Part of a small language model's weights: 9 layers.
MLP neurons of a small language model. Each row is named by its layer, matrix (gate and up: input weights) and neuron, and shows model dimensions 320-511. Each number is 128 + 32 x the weight over its row's rms, rounded and kept within 0 to 255. Numbers have three digits each. A neuron's up and down rows have the sign that makes its largest values positive.
Before each neuron's rows, "fires on" lists the tokens most often at its 100 highest values on Wikipedia text that the model never trained on. A number after a token or word is its count.

fires on: "'s" 43, " his" 10, "'" 9, "ian" 5
L6.gate1091:069113142137122162110177153131129137058136112118135138099122133079123151125124186097093093175091143150109016125141185155164119134117175177169095157097105125153145111147092159083154128114119175158126142176138179134153115170182143117108139181159121132085088102136116124147079095149074101089178108116139164119093164090148101146106111149125117169135120124108170130122127148151084162170125152091171098120141074162137205102098143130095112148119114117166156091173140173095176085234178117092106124079087120158158115193160186105152112149183132096097149091110114179162117164107129161161
L6.up1091:072124098131188128110118145133079144075069070102155102073123121174129106132073138109112169155123141106115129067076066157072125166112172060139128155124172180115152148063112164164128150116105112157108090110205186143099108126083073147111153165153134151089134084181135095087130150197159168154184113159139106103055190151145085147157165146125147106198123135054092000109153167105175108154083106115092202081144171134130127147137080081151208079116143177097165133105166157103092171094118157167133149155156140123118117115124181090110168153124127123121104094163128162128079143123115117130

fires on: " (" 22, "ing" 11, " made" 8, " played" 6, "." 5, "ling" 4
L5.gate1391:122153159132112148160103120125194156109147126098127136127099103124164102090119126160091164158101175169131136169091103222111123146161171097139118103063120184206139139131199158146141085131124125059127189120156164153106172157126086060143102148156137162090184158164140149186105139130047143069094072140085122120134134063092085169184154159082133151126094165130165150111111156111125186152151103141101148181120131142136132143150105073139171112127123129175107103159101087194109082142128184167179167158089119146128081135133183126133144121136118131105129096135106156099119137118119113098
L5.up1391:153148178142131141134155138076092159129102128155166192120111100122105118043149135088198118140124057134116118127174143077126100166155137159149079198126082115152163153132162094091120095106095095138137119124125093159119157132095170115117180132049131105130079169151118103108104141120184074136095131170128129116148136120180076156154169073160137057148119165172091164122048078071126200126095107161009171086099201112132110162093107153111136111160075155162118150136142125175118157155135085106144112130137135110106114057078125118137107137128113150151131123164117115110130161190119191087

fires on: "\n\n" 35, "9" 16, "1" 11, ".\n\n" 9, "==\n" 9, "2" 6
L5.gate229:172162068192130138178166179147139106096153163171207131131091151172146107109117146124092127144166114145137101115127207107086078077065106190144142163132107065097139126151107128116220141100139111139114120136130125104099153141173119083143166131123142159144035082080132113117069132154068102099141068110095183137174076158107118179159160110137157130199136124134133158125098143146138158073133121074095123145092174128174142125112168070090163131139087174161156171127122145117145089079133125156109161128119092119149139094083164123070128101113119136150166120159143060107116164108124092172
L5.up229:097147141143087137140108119162100120108134156127155126138143150145117173188134076077146098148130153085110099134124155166143105175121137113098122195102131141117135100157098105083143109129100164130175107183144139095107110206086106159105107137125124122164154123110125155163173119101132103058103113139193182117111109176138145085138129136103084086076115182135143150118161103156105128163114147094136137126121143209139129115164116127084127148119130153127178139195118130099167153100053088091105186142131110153109092107119153165103103154148130111064134097144154123114154148158140166123

fires on: "1" 66, "2" 23, "9" 4
L6.gate134:161160138101133202158125136110101126213122156153181136100100127185170079116101117122107109117052141110103109086065081185136085130167172121093119198131119175136113098097142162165121137112169188139087174098135131087122121167120151110102110102113104120140055155101123136103180108182093055106124087143122115173140138140116171148191094147135106060187071107101080149133112161136184129144147108130127103110094133139100128149115172081124116107153165121093117162098215083155118153139126134091199137083101172117128143132144134122161146167151140158064136163091202128095109127107061098145
L6.up134:164084124129136080121212114116157088168172094105076077098167164158177131166129120142145103180134206122177109084129137110151153068094080161143166115100108199122143169101089079130100143129105164109187168172121120162114067167107105102163117127107165079091099148147176085095169074115122108159125191100114124155124110146141193147132117169156112115047182147132137109167129150153085163130164105189170144115194176103085068123125098165129074114089131115136125103134122114101144138107102142161108141134114071086092107192165145149083131117106181115075124177083193181130099044149074179104

fires on: " " 55, " (" 10, "=" 7, " –" 6, " in" 6, "2" 5
L5.gate340:134097092142081151105099145109184154164164117197088126112173119142152111175177099093123104159093190099093094131129169153094132185132162153087062133156192102093144159118028114100134128117158130121137142162116149105111175088116056115118157165134094139139072159180100103161082110126120124166220111095114163112112112160134165149173132074133139142152145146083094103141088136126105145106166097101106139120139115137097082124180142091121133122085143162163126148089050114091163070165099130152204233101153093171121139124088177100152051151108172077168171120118159146122169157128080148110
L5.up340:148092128102127117100111130154157147078157132164175129123093055112124184135114161110101109142136151118162083127140101115103155119080125147128158132150104060100154152161102140091158086075130155131073149138194124162111068110104050092151176134137132123149119166132106141115092109078139215112141161112107105183152102091107139158121207095134143119149084125131137086105086178077147130078128145122086106162156066134100067109090091111103101118141072162176117120107150100141084094117070130156116088117217147100159129146127103137144150153162087176106142144142149148180147131113054158121

fires on: " " 37, "3" 9, "–" 8, "-" 8, "n" 8, "0" 7
L5.gate609:101159174161164141141088071153167145138131147102114160112089154114107121117185145151146099193065151157107124096156162165124085144102139182132105173071110092082173139106178164102138123096122142074117158103037195137130113138204096151122154123131051099118104116122127092074066118111170143127130132101094134139148092107172166116190148198081129116137168148118134133121110109102129136152107179190147139179153136157150125151165090161043131109127119156164106121111148109121077132108131093142080195177177131133129099089095157081157178133154112102139174118143084105046162124146065098128
L5.up609:148145129155126119114135107150098189130160071144133105219161089147110169140114119196133088174165159106148148090163160142153094113113139140183131083166097130126117086108135126131154093132139174120146091101113112100110137143158145092147100092128097161156158136131156125165060077132103077108131166112128159062127133133110118108146166119179114124111137163107224097130132114070147139143162124162157147135104126125187118098185180103124124121118108132080116106113113125137161122105094167116146175101199089083132137080098171140183083102120134194154165122163085148137086128104136149139

fires on: " |" 35, "," 35, " of" 11, "." 6, " is" 6
L5.gate1232:134122125087142148127091089156154148118112129065144163126132129082128137154132118120131143158117164119145106124135122121098125118128083120143117150114078129149112163123127188115088151135167074105103182143090156144126075150208121123129189177135136145121140075176038184157115144134106110129148138084160175041102149128158151154113159189113142137075127171170095032177137195178088148087119071136141158093131116097174155065076106150141111140101113160131155146153100157103146085121076084166091147085153110146139122107151098113097124126116136162165153145177099090180140135124150186126
L5.up1232:128105152096142158178134157101126098101122132065129151109078151162131171122097143163140129089115092108132139140153154114095137143231161131097106162106144149105110175126129087184128171076117077140111087127173103151086160168142121141174110148158169154172172058128100093128124093083084131145110096129139105112118120153154174097111138191108135134207122172175071197093132153095159153101112102170122158143135124118093137102075089154108169169192120106161050118129128162130132150171142110108125208126115158080157153115159090088179131126140107183121130076075099105170138101086151120122

fires on: " to" 34, " –" 17, " until" 13, " and" 5, "-" 5, "–" 4
L6.gate1069:043132170166113142112122127118146160197110133104176128160090118095116090123139138142162108145038072192163131207164132088122120177141135100155099114120159165103143055107060152071165146147119150063110145150104221142127139160178118093124120142094068122132128116087118106178128064122187126148118066090143129146127131145156153151143144130102179127085143140091146126205114121151129142091051102114120161115135141108134183105160140174143065071144221202137132161142112046106165143110107103159157197097100180101178173146161112130144091069179125123124121142155152112129099164128067153103
L6.up1069:173175192106179132064139108111094183154120156128074225158134126121119122110113117162145136179082142137096163136075129094180131121100149082146120077145177144108099157125103106148086136150104111108144129105160123139062143166083165100117125165133124113108118139158130134157153065184178179107102041127106134132135125144115150135126128082152142089106113102122183146140168137122127129137101158172149117103088118094157188136154149088169126074131156154121096182061063159077062078094166164146097125157150151108147171126117160140138118060077125085144121139132139186129132099114098156145

fires on: " " 26, "9" 24, "1" 21, "0" 13, "2" 12
L6.gate1368:093151133147099069138070111116102139192179128086108145114117142123135100129118126157108079125100103118131083131124110111120114075130111089119117110133144107120171079129107086135188107124169142112143131184106142115148141191137124090059137115057142146111157097153121137120060147093070119167173105087107174106153126149133208150157124129131132079065095110154043121204163121144151132190111112089074119088199115116117147140067146163105147095093171114130112167119138030112099164109064165173126079211134141129138112122108167140115113157093170162072181173123072076144077189086121093106
L6.up1368:097136074181089037096134114190141142081121127127045097067089130101115096159176141077081099180162177126112171059124162118160095091129110170182163136106130159080195114114137147143125177083103101083150110144114169127159127185159106152119058109079134045113137161130102085090131121125122146112118108119137111145211176124183152120154108102069095155130141154081154123107111098145133143130143103115104165180129067124132165201133108143091098213061093127120126142155100175137130110149117105158121078117153125157057090148105136150088085097130144162122175136147161079148138074161180114141

fires on: "9" 24, " a" 18, "0" 16, "2" 9, " A" 6, "1" 6
L6.gate1170:079174095162122140120066203160184095187150150175123135111101150163096143121092120127125111111099136143093097099105181102117122118068094102141133102094169128167141077064110169150084100172128132065126151156088176086170179113147152116092149104090148159168111203131120096087134121133093143093123087126110154164087149167154083114073105096137188111162147054112079103159105120174127126141096095097113119075135083141203180067154140134101139124125170089216174151155165154089173120150118102108127134181083176064130033087113152113147161072107108129150115134116129111201089140166096066122
L6.up1170:104162108151100186167112123081122104097121130146116172121117098098118125142158089123050073196103146114139138125051111171105100060098172182158132142074099144132143085123157116150153058072156156088138149154138165081158112155073095146114093128075146115100114178191110145130136101085128172152103087109137122167102136160119143120146083097076097073148138132139156083091095155148047166149132043094145123164114115147158144125081139111120122101120129195174147091146097156175138128076120063095112137074088129114137136101106096143138119121164133206101120074074134184168148156146147153133

fires on: " of" 28, " after" 14, " common" 5, " from" 4
L6.gate736:092160145174176122115120078120157201152118109115182119188144135121117173088109107120174108105174121140096119042163089115148115160174139072132067116148156165136125060118121170098123108104138096137137171175135121112105131194169128114072156120125155150107136126176074130144083130114191115125119162078110107198108153096144137140127132146060125136064120163160097071155150134134134075130104087117157212058186122134088125155218094171123128110152128151122138138141115115148121150108092147123121068081104094164116127081114150146114119154120132144133169131183084133104105072136149093119
L6.up736:140110099072124178175161162147088083191165098150119129108142086135134123206144080118183124194163203154158201144160087165124077184130104166185184127210124116150116129083117171120101169145177104108108138094107067174148121126092158115123129115105117075115128158101132156124126127138140169131112104169115158091132153130129149113107071172153072148127145119060151168130110169142059106115102184178141090132155149089102134119147169101146125068139155140151165133134175101066193101116118103102117099157125098136110129120109181112126086084103089097123164123116119062098151106135136141119

fires on: "0" 30, "1" 27, "2" 14, "9" 8, " served" 4
L5.gate1285:021125116093075137161092125179116173131092165182198137161150107126119133095097100174146053120110153076161166113125131069167117107100139106123152165187153070125128153077165118148112081140141178120121059142104189168101154197136125156117084129096115095136156149159102113145071167132084208137161129190124138151128132080139133141070094055146105122147159147062096117093121100083104124104123099093116171093057150149089072165137160086206154142127200103097089136121148041080120180168103129119179038194122170128118129196094119135101130142139108057128140154109147122123140124140096094151
L5.up1285:150129184175057156123137108112068143137172109112180130141137159149209082090120174118101112142098134180179097126116134121156156161115109149089190107126140143072091152098147156160102102159106159109129163089131093096173164094120076143120101136122128146166139148165111098129105107083120162114121134135163155100164151109184145076127087082140160125147100180142103102153053178111108123156139073157143122099100112188174162149120174108161150123155142091122112095131071142106114163135142122076072149121130103139147114135063155167159128143075099102118058177144127205139104091121125106143

fires on: " and" 37, " to" 17, " he" 14, " it" 11, " or" 6, "," 5
L5.gate1128:110116096148124121127131130120074149117123119160119154180164101120093195111142166068172052105130151106094164137157118119094085099161117161113173109150107135139168099069123138146115099134178131103101098121104122088136158131120080127147124183104130174093128194115113096126071145120138093174124164168145119100102117089124204122142177138147141124125101119128157184140153122149116143113086158116076142132194113141137151111106171089152107109143163149141136114152098101134141075058156127137107214125129113132149132095130114112180082129134148130147111115165114151222067139108095091113
L5.up1128:139144170134153110154149123200155112143163156150105142079119101140132204170129095132145121141113155103131138175126128172152173148127121129080183196137103127090146092107083138058152093194128101168146105165154149104154148070159060119118151127124136106149092148120151097146113132178124174082133122085155176144032102148192120119154157102152139120166125123120175135190124106111142091100091158068092129112091119114137221109137138111147097061117143157140133089109146133072149094078095103105144117153130139098128101088147121082183143069141120113142112150194185106110102124102079101053

fires on: "2" 66, "0" 18, "1" 9, " " 4
L5.gate784:163150070150120071157061130137077190159143157121078102100123130077082095128114120146167107071182137100116151068178160164114141098117112160120110121136154115162122150128104140121106109140129119107095112162045090102191134191109146141092151091112116138113120142108110081127184202169161146078141151108104193113048159164096131162119086094103124156132099098130113090164156129135090136159153073078155172210112166114140181156134194147123058085095098131199118126104157124080047068139105147143121146170122106099077072121096100162101142137112105087142135175146076143152157142136151062104
L5.up784:173145113187128154123137124123085213160148183064077167116113162132173184103180127067113109069142151094147117159054184094082118140159092132189142068116128109131107109151074159125087137136113091084137069162105170136126138128126152116122029119144157162097140106106123165169147142123148140191115084192096097133090128190165128089126100128055144140173137145136054111167130126144113156149127067154094117151096114135102079133095140107093190070117128197140145124167070125154151102157168137205080132133158157067157091077108132121151114120120092073132130141106077128164084078101163164132

fires on: " |" 40, "===\n" 14, "\n" 11, " " 9, "==\n" 7, " ===\n" 6
L6.gate1094:094147177124121138120072149160218113086162110168084152162157177110191156182102135170159124126137091124069094163142149163113131124111118118125153129136106139138148141065173124084084050150145133078147066124106126092188185160170125118141136188106148150138185142185092099142104121072103175110166133083125150122147089089215163100183159144158202065070139157122105089184148129158100101122146111174157143105150107058144195137167133116117081131150175149124136122206160169142109117110167104054144120124106125134121153139147117122078138115125105118133171143162125164163122139149107139101
L6.up1094:081171200155150136170122155134141124123121158128095154136127122061123108148139125149105115080070102052149117142160133097074129153156130074111094173046063164094163112088125060082143088150134143087147149170135061122171109135076168064140102169103145200100204098143145120174130148095079090147111134114141107176156091169176130142113140129122171071132130139141080133106226128129138157160085117072131135102127114164082115122105155145046109126122129127100091062107160119131148136157150118184140144132099155069115154118148140097137110178111099107141163090100142112113120180147101133136

fires on: " on" 53, " " 12, " of" 7, " from" 4, " On" 4
L6.gate885:116103107159160134158147105165171120151119128074158123083108134166189117115154162147110138118131135146157124100128154114134172045193167130095171150118122147098130128081127123093135152113138114129150151113102115141139184188128075094103149139141136141126164120159140139086120129150115152146175210099152150120179132099159137072112161119121145136135145144064073184118177068100064142095089071117138115117147111099149107148100074151114146165154089067152115146079104112170104173066141133136172149117108109105149156147153117103123113131137095154153116127087111110105189117145146126103
L6.up885:105118098126175089178133166108148156101163161131132139096075137192147128139116164142121166139184121090147142115097192107114177091097147146160114138102105122082111140133113131169110120111125112157134132151116122158137177164113117082137185173083118139075102124173119099159132132159102151092101162136090140104140119179125116173161205110122098126116102152109088107097146113093128097141096044107168190078100094150063184108139134128143111158135154149189061115121112093140074077150111174159162210097104152137142100131163201130143076112131157097155079136129145160111037172172159122174

fires on: "." 42, " " 26, " number" 12
L5.gate921:124165172147105067132080170154165093085115145069120150123151108118148174106110063118141140143184136153156113111103148183098166122194151161095052172155160162123125126069128132080094089130111087131103122129082102123108135102161098099154124142118152136119129075179170168109114094155111069132157169104116143098114071067163118137154152160161157131135109168136131120148144037104094111118135048148109137129099095109159188108093101118175127099158107135092115120110145124143098085147117094186115193078069101154185063054088138169109078092117057203102113116124124135203135156095080186128
L5.up921:190160124140130167177160112165134097141190153047117146109143099081104133145112169107163155080103193064130114165127145097102108158155080168188152114124081114096164158116126117108146128102121088157149133164147182162126121118119078053101110093063116144122114070138104072184118161122097096152153148138134174098110139162199123170184081107174151131102144121158098119075123095097141179128063146156081138136153190130139139200103122107122165145131135143113126086102142185137148077142174153130156153115122089131092137131092101125107120178105124117128042116194045100119147123152124084120

fires on: ")" 18, "-" 11, " in" 10, " of" 9, "W" 7
L5.gate1275:112175144148127176103098140096099112090067115097166050165113128090144060148100108170135107155124157171112130114122109152074126114165118104187130151155115117160085097088095090139195105128107115049143113170092099097094158081183197075145140093175208111098090070105145156109140134130165106128156178153144133145114119114146128111120144102145098126148128180191110144148132080175168100113115108062118112145140117154174162067124155125148147147153112160144169108095137141140125145098115064129141163111098174141182138130109138110148108160180113098151149089124054093169160167091123144177
L5.up1275:154132070146117109129079165148122112151164163122097079115144131151129115063118108188136125141156176113115135088140144081101093167140102148157174111100096151096113096087116096116085128103103116065175102148066127157080127134155175079107095082133133116138145140187084088111149055151063121115123180146147177165151120118106155168145124179130132132153193134158059113199161101094139124099145141156087131133178177093149129128067185127157133081098128069125110095183097134075153126112159124118102069121131067124141111137149148154180119114113098152163075098138097073174103128149150217162

fires on: " " 34, "3" 20, "4" 7, "1" 5, "2" 5
L6.gate1205:162117137146116138118155115150097147086153201155081163081118093168132160165136159152049115087108107087118113095091127043179134154107175135147120134103145128113093130104072104126147144077165162121097117130036162086141142158107103115101131160069056135134117145105123105144120127168099182079185109141157157115148137131114146171063110089118118164124091147081128131101089119156135138110125101116100184113138122147096100173136170107141147131082129068133107127129117110083135085132167179131159110102185144135058201122110144124148095120133130113131174148115109070170164130183130089127
L6.up1205:111157177121123068163097166133123167122133163145103095081148127082127139104165076107065160092124195156085136108099149126183104139081122115126153107108093109133139166157168129143124062086139170118135159148136065098127121077113123166132154146131132092110163152093140165087142065076149123126115149068176151169114139126169141167093133119134145193141059142150087163079081146085138112103128121099133037158092119217145130130082145115071061109116121063179161097120120162169108110129115182107120120106150139115161096107135131169107135111134137175102143137155152190137122110075138084120

fires on: " of" 46, ":" 6, "et" 4, " the" 4, "0" 4
L5.gate1020:121145064138135159095120160139125153126119090138158122165197102141130117105175091053125064103179120132153114186171124146122124144164094091156121117137086131125076157155110100079145123117120162151137157121150101121153090133070096146056110151146131138129078155096189146099160128126189115069157181078157068119119167146138162107096147174131175165120159115094083114150137143129127155179102056112180121107140054123093165142146151175110108085109174170138140118152094156123165145093101079084136092073134066145084164139131169131200134085180144118154210079123109101142184106145136152126
L5.up1020:117149077118118095119111150137074197139100133108126081207171141050157151146009096146111157128187118108212154120160124151133097099177147078139129139195121102124102127071135116132083131143108112098154077105118112127113124178079119123088118093139112125108052099159138172143119096086149149116147060070122210192153166114123162168090088112130114182124101078073075094078154092162115170148118106149129174156086119115142096145160191139080150105120110073178147134116077145124158112147139103146145034145104128146113123179109097150160161137143105117190071160130151140089145138165155137153

fires on: "3" 14, " of" 14, "6" 8, "5" 8, " in" 6, "4" 6
L6.gate662:113085209130118095065169144105126111115145126152127126153184146129126156150113183141095105137175062075129120186157086136091180129128149178143135166089094129128143116163117141107136114152117178065239113131081064173063136118125146102111134129122100109156147098113096140132107060174102163092143068125134207151157069112133204168118168138144106153123136113111043115171120094130171115106136133121090090110145130149142163108153139138143195149142118091124123179189095124181076126152148142130159138094105108100120104109132136177084159141164072090119110119144185114099074138135160155124
L6.up662:164066106182086119165107168110096105124137115097081066135128095163124100132113212128121141111157134144189142110133172125153192165198136171168130168116153084096119149197104169118137106119170089128140121091116094181052112149080164138134110095144181149081127101152124114156175101160159091095128140163128137108118122142008092057154187118134105108056141098126186155157146172152166155081153095100107173099106144134066073121108120127168131201074163096109166108159140139134081131093137119091122206138092122069164122190091109178096132062105135144081127145104154151106149097142110102156

fires on: " of" 24, " for" 12, " and" 8, "ing" 7, " the" 7
L6.gate1294:147126080148152170135152162145084141137095068146142079163121119131154164136141109161143093089113095111091108187111138161078130118137105105203122136168136089151123123097110139076112139073081102097169193162159068135130086141129146157087150115184168124145096116112159191130084152072133104122137144115204139153141124099157181148113149188114141124108113198111133148106141086144163077091103101112162192133097158126177163109115119104094144137133124104184180173148106193151106099074128137122132142109050083115133131159090144105137169128187098137142130115142121152135147144093090105177
L6.up1294:091186146105113146117094147142146164087090163122089154182094123113111104132082138164060190178164153201121154128129117147156096176172098057163121092151069079056085081065131180142119125152121120162162172160146099143119116129113082116096160169062135082151128141166122063066108138148163153104183145153155140084122141092146123116162084152152145147054094133113085084160095184131112113111124178124138140118137081073098144144149125156119099090182106124143120150115136173113119165124161120109134148196113136147086143163139075096172117123166125122132148079150117093171106145119115176074

fires on: " the" 29, " " 23, " for" 7, "1" 7, "2" 7, "8" 4
L6.gate639:183071074175143150140064185113127169089125085157208096111092146116155150069112124095181093086161156108146102122173107149064144123097170159161125132129139104133119126059176122169122098183168198085104124085085135133074123106116145195091074101108123132118127119148115173139121137129120176067161096116141139099125073126111127174141125097165113143130115120103089124150175068164132098066081100093149117171152113101179143122177121147145108086178162148111129129124083113170093203194137132079126204125113153132173062078118146211158088123142083117153108177164118115108090077145154065118
L6.up639:141169172133150197092103096140117072100161157125140121101130107119149190111127179087140132166141117163122144111109109205112124148114152157127135125092132129132137057101117049168097037114131135162086187121137093081121088091130114169160179144114166183172113154165104100107141061123107144181145102155181155151049154140185110125152127140104162116151073156149126111109186132039171153149117091139188176156082141100106145118197132128168175142139166167199104106127159174142170132154131114178138161141109118062085082150171180153145092089149179145125160174075144182121097086138110192138

fires on: " and" 61, "," 21, " or" 10
L5.gate1170:085161116141098120151134089142138165089120119142143141083155048149116098128099166121062142107160135146099146188096173138088089112169085108134129084119111186137105144094120127145188119140136173180100134130113120103098196150170121128145139168117130138113108147118161123112131180163207192139080155164136085052153159155124134118177117204089113118053100171206136137157153103176103113104141055100163118146116122076157102133164097109126109122149128131168142116148130125213144145084088141185115156077128128138115130113123113139175118134154216089107143066183128118118159122156147132156
L5.up1170:171110144089126135134046132176173106051205174122122129140107103085077095135153098161171107179118068132087121166122187138103204083070093132079105176140137143115151165189103119159151125096097151151110155145033112118111158079096176162109221105106107107179103179092135089085090173122146102129057091125109061103127121143192119149117141118140150156136178152129168138143113120155106100161126148126144101152129096147179142140107130086072152117117131140095128096170099127116113091121187172105123166122108164160086039106138159156097135112130052178112126186083176123137101105155100144138

fires on: " of" 91
L6.gate963:124088115096125128127130152128123134104140181103148144120108149141138138174183112115142129167172122097087088073132115105141128106179084169176108130102100153170126109093073144119153125162134098162125168143100128100136166085152104088103156068124103149092170175147103194123082140167139088099135099142137085152052118151111150146104202126146126179179138162097114152131137157121112097144122116114138168098156137110138104107174106092174125112158077113144156112075145120177124180098113135114155098118084118085121053196132165139133120114137102158147146097172127107149209181110148050132
L6.up963:121116073139140139105161112125129135077121119104158127092136126159108187175144101128136184106161165183172145078138173114138142121137092152188130158142136123090130105113125170132124119116112102081116151153107108167084101210133100164100115139136118129048119131186097058105089112087109124115135109117158109085137150109044171136132154112107148135087111127124121120148123128164068151157177154117123184125149184127006138140057138102228113134106097171130112170090159116099165161100132158107161128079143146144182112122135114173114134073081115183152083179135094135084147091098170145146

fires on: " in" 59, "," 18, " of" 13
L6.gate1125:143168164134050139118093158167120191134084111136150129167122150106173125097105115131125125144135115118150116150194158160179125077151173137156099170128123151122120102109116131141160123055096120100131177082074122095089101168167191095083126136114123130116136191155125113156115121090149088096108078116181119146116104154096069160120115114134110120142107132088076074188196143083158166161174109176059130160090152090168145088165093165105124137129140146118108135169141119127062159160121144155145111108102175172100138072125161108151109098056150081119129118085126075160120189117125146086
L6.up1125:110090117155183103135134188144107107122140114112130097116145131165214115164189105182094178161157112113134096196133137181100113125107163184161151166117133103149135123115117156103166160086147075112132102079085131144160106120075144131149143132142132132111084101054129133154146188128148124107113171079161144137113155111117097132181111134093154102144148134112132096133085206112168106176143093081159157138092144074078103104127106127145174132058153104127173064131101163112141076147143054135189120070116106087123170117157143108124121148150094132134113137096187105142223131118178095151

fires on: "9" 40, "2" 12, "8" 10, "0" 8, " " 6
L6.gate946:138129114173089072117154157113073133161156126138066140158133160140081100146129123124118116097195175099132130115191098145166173085089136105185126124191173091105137129099161076121151148132138132114129141113094166147197176147190119146068090089075102151109112140165133090112128115095142122157147190127118092069148100120152156139136147172078136143148125129094099160183142097106096105101126156136142102093213144140092065190165193158081089104148129023176116126144132086116089158174148111132151162119091145060042168139154075143160122161109143132125116147141120078114075123174143173144
L6.up946:182150116147107114150171119117122161089169106169137101121105107114162090144182106077103137101111117116102200070159188076120163113101098143118151147121145091152107169114158170126160092149067073134166140155102097141115099154059134092108128096124174161103136075079140179143110199101132123138116153051150173204098104118142106179129140153114131163091103142136134113120155132102081191086156148084157104128165144096137097108111172089067153140081115105126119143125118149139121128114131103132079089210124146113072116132095147122118126102091171139065150118103129194149149172163207158148

fires on: " and" 34, ")" 13, "," 7, "2" 6, "0" 6, " in" 6
L5.gate1110:092166129149158173109143071096130139133119106140127129119093117125143155114166179067084093095175154145076176135086102140052161162157140186120127111032083076128163078135129123112148117154216168152053138111101144101116138162131107150124124143144123130106138138111080143135139146184083153152117134125178145120125122138104166124163142121142057144107125131156105177157086123150143088108110095140170163129196087155125146121090103100112099100170168103118132114150159129156083067118150104166080217115165126081115088134150134116069106158174117114075099089142108152157137143138117111144
L5.up1110:149124108182134151155166124140218124138140124098109147085152098103114128082165147138153128189129090094090118177094104124080148170041108169134132100133131137080117182067182111100144154136175131156142164128094127147120126109072183099155093118139151153118105127140151125063138144103142111142164138109119051123090185118153039136145128130110098064151159158145166114176142095116121098115125162116150114127125119122124122130088175104129143102158154166157120183148091099105116135136122127145115144086085133147096137144163120089175140163136086121099121187123114166136112119088140095143

fires on: "," 48, "0" 10, " |" 4, "c" 4, " " 4
L5.gate189:138061121180119148117067111171093111139152210096110103102109155141091053090120125151141140186118122156153116099150145123166133061061145118193085230113165117133162170125146172127129062109111078117180115114154155152230102140164082116108204103058132124152097160129182125106118135160107128086068091195105136133185114189117138131115111122125132095172166151101123152175072126114141117125069122130120143141073143124173133121116129105141142160083136134131145128164201081102100137178159147136168102131086119144104163099111192157100086163048074086148097168142097117095138122144163136180
L5.up189:093143118113125053103126124140126153130150164189123126142110120099096114132117109169116129162106112045157127167126121147131126121157134112070125051103169117072151147118135062154091143124061150054172168128101126156186141129166155127082128051085112133155154134135157114101103138133152165176098147155111143135162075099148049150141182125115158061092152153120134103138139115147121133109144122174109133145103115141132125091165106149113195130091104122106140148100152137112092178125077070123112164142116083128161140122142113097096066115167165146167124166184098125121096074100151145178

fires on: "'s" 53
L5.gate1363:070148103103165171095121164109184117099080132140141114105099166070087090113118131151104112084122149104117124180095156126153120109145090126079150131159097139114130097153068164134146159090132169096101098210071156102098099151067131113071123091124169133139170117177161157150132122158133129137122159114130113150090111193120114149167176163093096147123210123223143063106157104180087180094173143090143124108197068138099128147146099074165123133131103143104082137142141125107121093182085109100123122098211095094096090092120159110091106159227133166085107141140074162156097119134112074165
L5.up1363:167118173123137157141197116063151145087094075157147091177157106143151118107124139104073101154169170140134128095094147111159096158091160138225104097154135107135132095121113108083150116118123115188082113120177129093124182093155137140138136183118146176117156101099134105115142127143194182157119147094128116160137105122134079137101139105069123074131104153094073133113120126120176152144157112182115093104128099111138069105154136134114146046081144109139110125119118125149095138065126104094171129073086135144165166118138197106131119186148127141110204082162118118164056127123102189080

fires on: " and" 56, "," 21, ";" 13, " or" 6
L5.gate1359:084165054132162129123136087137139125163091190162115118145136116151136162165147137157065117151119169109102108226071111064066133134198118166100161085116155148124102159074150101093154144112120123088055136111089145088142159193056111153107142165152113108149081164114132125078141147049173125152146081150152115086153102102108183094140167155137115118114093133135115149148159121079137142175157063139113141128169115067143115115096119144115115121134161140109095098161154162129159101063146090196121122173093121209109140095182129148149163155166172141118096138150106129119146191107077109128
L5.up1359:112157107074159125125118091089042155107112125129085079149137112098152175099098146110123164083084047166097068134124078150142147130130129190120125103145097108093126111123152181144183163192121078140199172188143144180094111120134090126129166097119183154158073164088170150129115205092135120138168131149114080074110125123122096116142127171125123119124089162072087153084126153147155122139100097153175107113182182137174152141125198178155147057118215144122117146127078106122140130066122178134119150123147096134113106095145103125146068171170097136104074201157133138140186105104112110070

fires on: " " 49, "1" 46
L6.gate539:056164134136090185166100067149128140170144137113116132141123107143131107112151142162108140120104084165126136156131095155090124107162201157163177136102156152165171130132169123150142190064110103101103126134120171109054168158120079175143190133129099138112103114091180109111141044170133186122141151084163104159124134123110141156129135133124117122092113126163101130160138156084148102117190059106097092145073100146189159134116137082107091168114137102098104147115053072162109126083117150161181097114084169128165124068152110083159078109122093106108144106099166076093107131074167148162
L6.up539:146189164155093114161124096123150129118130147120122114118144171118115113157116152097173091115151111153116153144143155163180174093139074152128138150132089142125138154147116089112132148114160121087130165140115164150118187136159109105141129104063146105052101101161084131106141138118114200086133156120131097143145172102136138153161131129043109127114125158144092098163036093166107132159192168112133137166122144171067131120139142156103102116106172178091088113165087132077103136140095177109113140120074075135117075105074145091078141063114182078119138161128140147157116143173093098174